Weights of a small transformer language model.
Size: 10 layers, width 320, 10 heads of 32, MLP 832 SwiGLU, vocabulary 16384, 22.6M parameters.
MLP neurons of a small language model. Each row is named by its layer, matrix (down: output weights) and neuron, and shows model dimensions 192-255. Each number is 50 + 12 x the weight over its row's rms, rounded and kept within 0 to 99. A neuron's up and down rows have the sign that makes its largest values positive.
After each neuron's rows, "fires before" lists the tokens most often just after its 100 highest values on Wikipedia text that the model never trained on.

L6.down514:56 38 37 59 44 38 64 38 42 67 24 33 39 56 41 55 44 35 62 65 56 58 32 44 39 57 62 66 43 75 70 49 48 57 32 43 52 58 48 50 59 56 53 63 64 34 62 70 51 60 51 48 40 44 32 58 76 33 28 62 36 41 54 39
fires before: ", ", ") ", "), ", ": ", ")", "\n"

L7.down169:41 47 53 44 50 62 35 50 60 41 54 61 36 46 48 47 34 78 51 57 27 52 52 58 65 18 42 46 43 61 43 34 55 56 38 51 55 42 45 55 72 47 51 58 54 35 35 44 41 26 36 47 30 64 60 58 57 45 52 72 35 55 56 64
fires before: "\n\n", "\n"

L3.down212:44 55 57 48 60 49 55 44 52 45 61 50 57 67 60 43 59 38 64 51 72 49 40 60 44 65 48 33 43 63 43 44 66 60 47 55 40 62 42 52 43 73 52 47 41 55 45 50 37 34 42 55 47 37 44 51 52 42 54 34 43 37 62 61
fires before: "\n", "\n\n", "| ", "(", "\n "

L7.down788:47 37 52 50 45 63 45 31 53 69 38 37 39 44 43 78 63 22 50 38 45 33 45 56 43 62 50 61 59 58 78 53 52 44 35 52 52 48 45 57 60 52 52 51 52 80 58 46 43 41 49 40 29 63 59 59 63 54 62 51 58 41 40 49
fires before: "\n", "\n\n"

L3.down71:27 41 56 55 69 55 40 51 66 59 38 50 61 53 39 60 44 61 42 37 62 65 47 34 78 31 46 28 45 30 44 69 51 41 74 31 34 81 48 37 65 48 43 45 51 46 65 62 37 63 73 58 52 60 28 14 62 51 34 24 71 63 34 62
fires before: "| ", "|", ", ", ")", "of ", "to "

L3.down735:47 58 49 40 40 41 54 25 42 52 52 42 31 61 76 46 53 41 44 53 64 36 44 43 28 75 38 37 39 60 38 53 59 65 51 38 51 55 28 58 51 49 49 57 27 70 43 59 49 59 42 39 57 48 40 48 68 51 44 68 44 55 35 62
fires before: ", ", "\n", "\n\n", ". ", ": "

L3.down291:57 53 38 70 54 54 57 42 73 49 69 45 66 47 67 54 38 71 31 65 63 57 33 56 63 55 64 61 54 50 59 62 55 34 44 37 59 53 41 57 57 56 54 39 51 68 36 63 57 63 68 50 24 52 45 48 56 50 45 35 48 60 73 44
fires before: ", ", ": ", ". ", "."

L3.down572:51 40 60 46 61 35 46 61 35 31 54 56 61 43 63 54 46 57 47 56 46 54 63 38 30 53 45 71 56 62 45 56 49 31 51 38 49 76 50 50 43 38 66 44 22 47 59 50 34 43 25 52 61 61 50 47 52 65 50 62 33 53 46 52
fires before: "\n", "\n\n", ", "

L7.down147:62 46 42 40 68 63 62 36 28 53 76 58 31 45 68 59 38 57 59 35 42 60 47 42 60 58 28 31 57 50 40 42 54 57 37 57 46 82 49 60 43 38 59 37 53 54 60 59 48 57 33 58 45 50 39 34 36 39 45 28 59 51 58 42
fires before: "\n\n", "China "

L7.down637:60 45 57 51 70 42 53 65 64 49 56 57 49 64 43 55 76 40 56 48 47 41 66 44 60 42 58 72 52 60 39 45 52 46 56 43 51 65 43 58 48 43 49 68 42 56 51 47 62 29 53 60 29 42 57 37 49 40 60 44 51 58 54 71
fires before: "\n\n"

L6.down250:28 31 39 49 65 53 30 56 46 46 54 47 68 44 39 66 55 30 57 64 61 63 58 54 43 48 53 61 58 55 57 35 50 15 48 47 50 37 56 44 18 57 34 59 55 44 67 58 46 62 50 56 61 41 37 51 30 65 33 50 62 53 55 54
fires before: "- ", "-", "==="

L3.down218:62 44 29 40 53 53 53 64 54 41 43 53 54 36 60 29 48 37 44 49 30 57 73 28 56 66 54 40 45 49 71 49 57 64 43 50 43 53 72 76 37 52 62 31 53 66 47 38 46 38 64 65 42 33 38 51 65 41 57 72 45 55 52 53
fires before: ", ", ". ", ".", "-", "of ", "\" "

L6.down241:70 43 77 56 35 60 64 37 46 37 69 66 53 45 63 57 45 29 37 42 46 44 45 60 44 52 43 47 57 50 58 75 57 51 51 38 40 42 60 63 57 68 70 56 41 45 62 34 46 52 54 48 34 52 33 52 60 35 29 53 53 43 47 42
fires before: ". ", ", ", "."

L3.down554:28 23 57 57 60 43 40 54 51 34 50 47 59 61 58 59 41 33 50 55 50 42 36 59 43 57 47 54 32 60 40 43 61 49 52 50 29 38 39 52 48 32 33 35 43 40 40 74 60 45 48 45 53 65 62 53 62 32 41 43 66 65 33 35
fires before: ". ", ", ", "."

L6.down688:40 56 34 40 50 51 60 50 45 58 51 36 66 52 47 71 59 43 31 69 43 62 33 42 44 48 56 51 56 37 36 42 44 36 41 54 47 73 42 31 41 48 42 51 53 37 56 41 60 43 37 41 69 41 37 59 68 53 59 42 58 51 66 70
fires before: "| ", "= "

L7.down688:36 61 37 40 34 54 56 50 53 52 47 59 41 40 30 30 79 61 69 34 63 81 37 54 45 48 38 38 41 54 59 34 42 65 61 55 22 62 58 47 61 60 58 57 43 50 49 57 47 49 51 64 42 53 44 54 39 40 42 51 49 44 86 50
fires before: "| ", ". ", ", ", "–", ": "

L6.down551:33 32 20 54 36 58 34 29 32 48 36 53 57 50 59 48 73 50 49 40 49 41 61 73 46 35 48 59 68 48 48 39 30 60 60 56 41 38 72 47 44 59 60 67 56 47 50 71 46 59 51 42 28 51 36 40 61 48 44 60 58 57 66 42
fires before: ", ", ".", ". ", ") ", "), ", ": "

L3.down18:41 34 61 57 39 49 57 59 38 70 58 46 66 48 55 42 45 56 54 13 46 52 53 33 51 44 39 56 46 52 54 52 56 51 51 40 25 51 28 43 29 54 52 52 54 51 35 60 44 51 51 52 43 38 50 37 76 49 55 38 71 60 61 37
fires before: "'", ": ", "\n\n", ".", "| ", ", "

L7.down109:34 46 54 40 65 23 46 67 56 58 47 46 35 37 39 32 44 63 49 51 62 70 55 57 45 25 65 45 60 51 47 58 39 34 73 56 40 31 41 48 62 49 47 65 51 56 51 53 45 47 52 42 56 53 61 52 58 33 51 35 57 62 41 58
fires before: ".", "–", "v", ") "

L7.down66:51 46 62 59 53 67 59 83 37 49 32 64 55 61 34 39 64 57 43 56 67 41 74 62 50 63 55 58 37 70 35 48 40 48 38 47 54 38 26 29 65 58 42 23 56 54 32 62 43 43 49 49 26 57 41 48 46 54 55 59 73 52 44 53
fires before: "It ", "The ", "==", "He ", "In "

L7.down787:53 27 44 50 43 59 60 37 51 54 39 46 56 50 48 73 38 54 50 49 61 59 63 41 56 49 59 34 36 53 65 40 52 38 44 52 48 48 51 61 49 49 60 55 33 61 49 70 39 53 50 63 42 52 63 50 42 32 46 57 32 59 60 43
fires before: "\n", "the ", "\n\n"

L6.down211:49 57 45 52 34 40 41 31 60 44 52 38 57 68 50 60 47 49 45 45 28 50 62 63 71 39 35 86 46 43 54 64 57 45 53 61 55 62 56 49 65 44 44 55 44 68 48 43 38 60 59 48 34 52 58 61 18 69 50 33 41 49 56 49
fires before: "\n", "\n\n"

L6.down288:32 59 65 31 42 47 58 60 43 35 39 55 63 66 45 63 76 20 35 59 56 49 44 57 35 44 31 57 34 47 58 26 51 53 36 51 35 30 49 42 54 43 55 55 54 44 37 46 28 46 49 63 30 58 34 39 52 56 42 51 57 23 22 50
fires before: "\n", "\n\n"

L6.down756:35 31 38 52 55 56 52 48 30 41 54 64 44 52 45 52 51 55 28 52 57 55 58 68 62 67 31 72 48 41 76 68 56 49 80 50 56 52 43 38 48 60 52 48 39 63 68 45 41 81 57 58 45 31 38 52 40 45 47 44 39 51 62 55
fires before: "| ", "|"

L6.down602:60 52 64 52 49 41 32 61 48 51 57 30 37 49 42 62 57 51 45 45 14 33 67 61 44 58 48 58 49 59 55 58 37 68 54 51 57 48 63 33 57 60 36 53 56 56 18 70 53 64 36 42 29 51 62 64 54 52 55 63 43 58 57 51
fires before: "\n", "\n\n"

L3.down333:47 50 41 37 54 49 48 34 54 91 42 69 63 54 46 60 55 49 51 46 63 67 41 42 54 57 55 65 33 54 49 55 54 40 69 53 49 47 58 35 37 50 44 42 53 60 55 34 51 42 49 60 62 44 65 45 52 58 36 46 43 53 66 64
fires before: ", ", ". ", ".", "'", "\" "

L7.down100:59 32 51 71 58 35 49 65 20 69 54 62 64 52 37 56 55 50 51 56 46 33 62 43 38 57 36 66 56 61 47 51 42 42 49 34 51 55 57 58 55 52 52 30 82 48 46 51 59 57 54 61 44 43 64 34 41 49 66 39 52 53 50 71
fires before: "- ", "==", "= "

L7.down440:45 67 38 32 63 40 64 56 26 63 29 64 50 53 34 40 68 65 38 79 72 60 51 21 54 52 43 60 61 47 41 59 53 42 76 57 62 47 52 46 48 44 23 57 52 39 52 61 52 60 57 59 37 57 54 12 54 57 54 54 52 37 22 28
fires before: "| ", ", ", "for ", ")", "; ", ") "

L6.down204:52 54 60 57 32 57 20 49 43 64 27 47 47 49 31 43 33 64 43 39 49 59 57 58 45 47 53 54 42 55 57 44 55 50 74 51 44 42 72 68 42 58 62 53 53 49 54 31 41 48 44 55 52 48 46 59 43 56 52 55 32 53 39 62
fires before: "(", ".", "eck ", ": "

L6.down145:47 40 54 62 49 51 61 60 42 55 62 29 49 50 42 54 45 67 35 31 37 48 51 34 51 39 57 44 51 66 42 46 56 54 55 49 31 67 54 50 54 44 41 63 57 54 56 67 70 63 51 70 58 67 54 28 66 56 46 62 65 45 57 39
fires before: "'", "\n", ", ", ". ", ": ", "."

L3.down110:40 56 29 62 54 51 31 46 50 44 56 45 34 10 41 71 47 66 52 51 46 55 70 43 61 59 55 67 66 57 46 42 30 35 35 48 49 30 65 44 59 51 68 50 49 53 63 59 54 59 51 60 37 36 59 55 53 58 44 50 40 48 47 52
fires before: "e ", "es", "e", "es ", "'", "ii "

L7.down692:36 45 50 46 52 36 51 49 63 55 51 75 60 44 40 50 28 21 55 56 63 63 48 41 51 22 51 55 62 71 61 38 49 43 46 35 68 54 52 50 50 40 65 38 55 52 58 41 12 44 75 50 48 45 53 54 36 53 63 72 44 27 63 44
fires before: "| ", "(", "\n"

L6.down94:42 72 66 62 64 53 33 46 43 61 64 44 34 47 24 49 52 74 41 42 45 63 68 57 13 47 61 50 52 48 47 53 35 56 48 58 30 38 47 61 46 53 47 31 28 47 46 46 58 27 57 61 59 43 59 24 54 72 58 42 36 64 57 51
fires before: "| ", "0", ".", ") ", "-", "−"

L3.down507:35 45 36 60 49 45 45 56 64 29 43 29 27 65 35 54 46 44 23 39 43 53 61 48 53 61 68 43 27 54 57 48 67 60 49 39 58 29 31 47 63 64 29 46 45 66 55 42 65 43 56 42 55 39 45 61 32 49 57 54 75 58 38 65
fires before: "\n\n", "\n"

L3.down386:50 60 41 45 80 31 45 61 54 40 60 31 45 72 56 48 50 41 62 50 48 55 35 39 41 54 62 41 49 69 40 67 31 33 57 45 56 40 51 59 55 37 49 58 55 63 32 48 56 47 45 66 64 36 31 48 62 32 56 68 38 49 77 53
fires before: "\n", "\n\n", ")", ", ", "of "

L3.down593:66 45 34 53 41 36 65 48 46 38 78 47 48 68 46 58 56 61 48 56 44 45 45 70 60 40 39 37 44 39 77 40 47 48 63 68 50 53 66 52 55 46 49 43 27 51 51 45 56 23 63 53 38 70 62 50 17 61 57 61 56 62 71 54
fires before: "\n", ", ", "a ", ". ", "'", ": "

L3.down399:48 40 57 43 45 41 55 49 57 53 44 61 44 53 52 54 57 56 36 38 44 55 39 50 65 58 47 56 62 52 35 43 66 44 41 43 26 62 39 47 55 54 72 59 43 42 67 52 74 50 33 46 43 58 42 39 53 62 36 64 44 40 35 60
fires before: ", ", ". ", ".", "ary "